{
  "num_hidden_layers": 14,
  "num_key_value_heads": 5,
  "head_dim": 64,
  "intermediate_size": 2560,
  "positions": "rope",
  "tie_word_embeddings": false,
  "lr_mult_o": 4.0,
  "decay_fraction": 0.309,
  "final_lr_fraction": 0.02,
  "batch_tokens": 131072,
  "train_tokens": 900600000
}
MLP neurons of a small language model. Each row is named by its layer, matrix (up: input weights; down: output weights) and neuron, and shows model dimensions 80-207. Each number is 128 + 32 x the weight over its row's rms, rounded and kept within 0 to 255. Numbers have three digits each.
After each neuron's rows is what it responds to, as a language model described it from the Wikipedia text at the highest values.

L2.up239:130134096096106140155116104107131159141139135097136105111143105132174153166128105149120090164079131140150143129079186152130131110167127141100157056144142117095113099144107127083105121100158193188149130199124087109125216119082162062112102132177124092125112075076166173179124188168129084158151164045092140200133104142187082148076149128103188101147161134104107119112115107107127133115133
L2.down239:130121150101170123095154135159111100155137149180164167158094155071143127056147148158121145047176113072114107128126100125145094157106166083125098160110067061141167112096174159153196126182058110080114150051155225138135116127166110159102111103078159170134191208193098108085084178120138132112134111106249131072166155140137166110142134162202129115116163125159170120137147178132106093134147
Description: Mid-word pieces, group nouns. Fires on word-medial or final subword pieces (det-ective, diff-ere-nce, Columb-us) and on collective nouns like family, member, club, party.

L2.up554:163073090097098172092108102143112073148133125127062144138107071101126132145118152169063132157113130054102153124135099127145172067117113109123118095123153102109138181103112155190157134133079099111151170154175074177103113200148123138144113106137109135122125173123138106112095070112091165131114125190127158183098104097134166087182060104120145150128096116071109130086076168096135176101090
L2.down554:097166148129158093146163168105166186117131179108145136149128191155102133133190100086207124101142147164081129123127123103090063161134154125097090115147098131189069087151166121035072133131129121138140102094139168127188145091116135115141168117115172147151157128174132138146113151184161122095117116030159103060155148186112152156060178161140143100141116165193158104106103120145154128158151
Description: Phrase- and name-completing tokens. Last word piece of a multi-token name or fixed phrase, e.g. Montgomer-y, Isabe-lla, Abdulla-h, Supreme Court, Battle of Britain.

L3.up335:152126112072136107228255048127088141133139097189164086183114182088158077141096115135129112116103165070155165119082191140132149102162155154203142153119116105155133124126123106126098125129155112120135143161108175147141143140137146113121119125106129139109124132106133147123080170126156087137075125112167160135119113065179085163186078075136111131142089181121124106145176111183114127096153
L3.down335:098139065132101123143089129127115149067162104103120180121122163141118128107194143155127128158121200170147150095106099143108143096147131162147091183105153115125159081049095123111140197104084153149082111174113175114077123129130121124121109086169167104133190146180098068093068133147138080127131133099104106163127117152141103169061062099132160175130190091137113074146142171122174145170122
Description: Mid-word subword pieces. Word-internal or word-final fragments completing a longer word split into pieces, such as t in eldest/after, und in Soundtrack/westbound, ume in Guillaume/numerical.

L3.up1680:150141168117097110177165085090236215144208038142168114199145109144154089121086121114153110087126125136160103119099167151152135099184137088140146066128100134125125091121093144157047121126127129153146143173155132116135118174152069148119111093149082122156112114108130134091092134114144173052189125123112086103089095102190110138141113140208138144147126128150064143168098155131085093144098
L3.down1680:131149124184164101150175065122133195094087156131106092069059122164128129112138099151138126125140105108120139121135142088172115118112160112086155131147125131153046117131131100080198113101119107093150089185207204111167125088101113135113063098167173176114129118085154120103125096160090181124168147142127094153157114173160142088104128128109067117098139138145141105164133190095108144137092
Description: Mid-word subword fragments. Short word-internal pieces completing a longer word split across several tokens, such as "or" in Prior, "ian" in pianist/Kristian, "er" in Letter/Verlag.

L7.up2284:046202149134101101117161095153152094186134095077163117123115169133079137121187140137167174179183121095157115099107131108144137083122101154077105148184152155174178084150161153069118157096122115140168136123114100098095159107128139142086146130099117139156125148108126098167079120084156112132117177143157118142128113157060105143164056108113138112114102087128132111089193098132138136085144
L7.down2284:112087107148161130109079165118120108088094133148102110127128106130110152142086139144109118106097076190150160137151120149138137170119145124148136094144094113103090138099139069197136109163134181111121117134124145148131119119120107165190116117158106082117129094181106125070110150105151135124176129128147151149079139158128183114143157084123147148147142136108172161064094063173104114142130
Description: Possessive s and parenthetical starts. Fires on the s after an apostrophe in possessives (club's, school's), on a or another first word right after an opening bracket or dash, and on mid-word fragments (indigeno-us).

L3.up716:118156101125076142160062122163096174139076109153082165101107181075125147150135158122120148135108127118130119119085077115119118090075158134109085130162152141118122089102078078158153117119141116166138146145104095157136200136136091188098152100137175168113169116066132057122102181132131115057172147196077156156105143093138170165137135170156150199158097156080135143129116120110068116126151
L3.down716:179096143131094154080070126139099144105134124115150124147091151131171182166131132109171136176105164130171088094142127151100097155143147117176057137121113113098130071148105162165181104148130094164144124115115170171084126123089135092186129098084132132117073144033121109140134082100159143224166149138050124127094164151081178087097124084151185138152073113156139102079172165136116153131158
Description: Word-initial comm and prep. Opening subword pieces of longer words, mainly comm- and prep- (commemorate, commingled, prepared, preprocessing); weaker on of after one, and both.

L7.up701:088153125128155087168099179115158122140166102152121058153088065118097108139117083062072118155097113119121150125148105125181120110121099110108134107192113204120151133160185136100136179137114100144205117135034155129116103141107110128135123167154140133147084109150123151112148134170159141145161115119198200082122163119128121179175141130115088128121118060130080121175153181147119182091137
L7.down701:150117123121092142116151180119080073150074133132132173102090091170070084089135078099042127139214089109062129083135128153111166133071143095105130121101117094153143137185115117148065165154124171128092182117150138098131107149153162076108151156142107107132136139121115102150142128187145049104153121175103178058152107108120111129155139115081151153158131179153071126085066155150054113096152
Description: Word-completing final pieces. Final subword pieces that finish a multi-token word, such as summar-y, Facult-y, spati-al, and the period in the abbreviation No. before a number.

L2.up313:179164166126121105089180092161124136134104070083168096097154175060101113132175084209151126170139106214196155117111131063170086117138116196128159143100168115133135079157126094162143155188104184171124132094160148093095138114115185135168137095068124112153094125151147134166154147123100177154139109098168112178103128093128129132082051077086165151153149147083095081046126117135120112074064
L2.down313:121149208131137099064111086073152138115113075138102105093115156151101173161187104191156156165146094112119165098118057090126128071141182164131125124086093084112180101150091097166141175163105142146115173165145151085111141103087140146109108077145084117134135128173152192133077139122102118150131100175144113137077123134139146182088100116153157132140170137138074167123129124167155110091113
Description: Possessive determiners and 's. Possessive markers opening a noun phrase: the 's after a name (team's, Agency's) and his/her/its/my, often sentence-initial (His works, Her mother).

L7.up1929:099142113151091136082133163180151075090089050131147101136117037161123110090081115145144126166179154156168084171106131080167105139125225137108171059088149150087125109052054116103141074128059094156085125151099168146137178106111113147097106168140133117148083131166147098086104151120180166086106132138061094105139093117097120152116130094127139045118118121103145122142132087082169125129128
L7.down1929:162111129110151154179141155123096134152197094148197129083136159145154148172085179157130155092131101100051167158085174120168110129173152132077138162248110127146125084149150157116111127064171100125122136135111141191122086138143147097102156118110124043102141144097139136155163090123154093132082138118133139099147133086104131151134164136144158096116162089219096159067097158129139128135109
Description: Word-final noun pieces. Last subword piece that completes a noun split into several tokens, such as recept-or, sold-ier, vict-im, pestic-ide, also first names starting table cells.

L3.up1439:100100143061101107194213173128207082137157119123180087152129129164206160134095112153135126111108094158129174131093100153189145096118141135105116089147139086143179133136112131147119070093076144043163100107131111147102067112136085127110142152129101096116130152160129099115122157146146117108104169072206125154102128190104147164126097147195133141122184109103099115180070124128146179188123
L3.down1439:126071132151093119120135130109116140104097169181079098090156103110081152112162072169185116153077180099106180079092076111143198129118099118132098120119158120127095155105162126094129100097238158120079096158129195060076077110125119097093139118157193122081115143123060113111123123154107143153133109194155116111139136082171152111144091122121136173140083134125074135144099152108155127140140
Description: Table numbers and word endings. Two-digit numbers, mostly in pipe-separated table cells or scores (21, 14, 31); also possessive s after an apostrophe and word endings like -ic.

L2.up1549:124070090091126114140169108125117124152080150112144095167117110136130152159212134097118057152102119145103104128104137106149155056148082101122146040077171148062148153134119137138129074151095086100137117158072164026084081162165121135128129124085066131138167107128099157136126184151063158073118149153097107133116060130163124145120133117106173141024160068119115130169089108171123150113131
L2.down1549:116175156101129117133127165159189135130199103166167182130130110091153148114053120179088168060155149103122132139150096118111110123107124134099076206185105084165096093105187107106154137109135191182100135098141103205177159105109119116051109101160218117153079174129140078079073066101158110162145101106117144111175205193127107127139030093120135149203103188125156141109174170087151177149103
Description: Word-final subword pieces. Closing fragments of words split into several tokens, especially names and number words, e.g. th-ree, Krist-y, Raffa-ele, Dou-bles; sometimes whole words like However.

L7.up1246:168090100058139152098131171163124156108109089131164123132129097115082102128093109170111156164109096071154147124127155141166110114122094157154137098111169158132167138116087125176137117130086143093159141116174096102046104131117111152107088157164110070122118145214141169170140153109107150131103221114129078119112062146190145159080119072075127150105079140115105110105114108184115107119118
L7.down1246:102161133203107085134129058102152093160133179077138155124113133102153183144087135127100076116186100141134133132102112083085128179134176132145148174144083068124093107139075096115138156178120082137102123165098123139132118093096144165127102140137151115116106120047094103131101139164124147112152104153143161069141200069098115057136155120114101140136140185168116201107087239089142172084107
Description: Mid noun-phrase continuations. Words and word-pieces inside a noun phrase just after "the", "a" or "one", often before "of", such as the cause of, eldest of, the following, the greatest.

L7.up1451:143131142145135126122090104119172161105180082099085122094160112133102123132151125089209106095114134180108170093147152133163126156086153120143168158193097129086167131184153104095122117138131085138088141136114144157118161199162129142146189097224171133141075099105107130096163158159190099156139101088168127112153105143139152115164160124164093082137074134077149129104061176134204134117091
L7.down1451:126128130110141144156132121166109160149110157149166152133148146102135168078135164074105162131180178096122180173066144081172147177156125102102077147146111139165149127071063120137162135137151095115094123089166075132122060122187085175076082130129150112117151122170081086133130123109149171116112139123068140120126090078087130098132086121116152180078160100213152130117151158120099145172075
Description: Place-name final fragments. Final word-piece that completes a multi-token proper noun, mostly city, country or region names, such as Buenos Air-es, Zagre-b, Beir-ut.

L3.up1324:140067134100133067115164106145051149155135076174150100153151129136097137128079088115158146107118086113140199087151189117108110096093133077137107091159141136149116124106096148154149137143100131097139068143115200152161133116115238108109132150153115118130164155145164134154105117146177000095163137108137167157118152084168134076060129090135114137122150152098082136124129124146098157033144
L3.down1324:145146113120130138159084204102087087102121146126155111087113132084144148146158164204170141167150102156113120085107108163136114102113072104175127089117156144095144084085098090111118076108128138163082119118057147096140111100140111124120095135105139093140209066133121160100117140164191123144183158118138149115096125133133097168140193125096187149124194140115071071157112194111127127108079
Description: Mid-word continuation pieces. Short subword pieces that continue or finish a word split across tokens, often a final letter, such as pendin-g, fille-d, gu-aran-tee.

L2.up1661:107108126125103152090110103122085188139136131159099112130196171116067151122163145140120090121121125099130120159149173163110120172142062124179189128114125098057097115127127190200084116156069134100105096149133122071109064105126098114145102084116099203108212181112079193127100151095121044077156114093130164088132156103112120115107153140145084084157170110099121149140144154172097100088131
L2.down1661:082139141093140118179152077143146121118103106117219129162089126121159158153102115143130164072150168151099124134117104116142123101121168108099086138158110157193112137151169072029133169085150081128129122112152115160126147152093110156131097145153144090164078073142138055082148091206172186166103126099082089150136167151120136121135089138128171167119112181155144134125129146084153197129117
Description: Diffuse Wikipedia tokens. Mixed tokens in encyclopedic prose with no clear common thread, such as genus after "the", DST in infobox time zones, and noted after critics.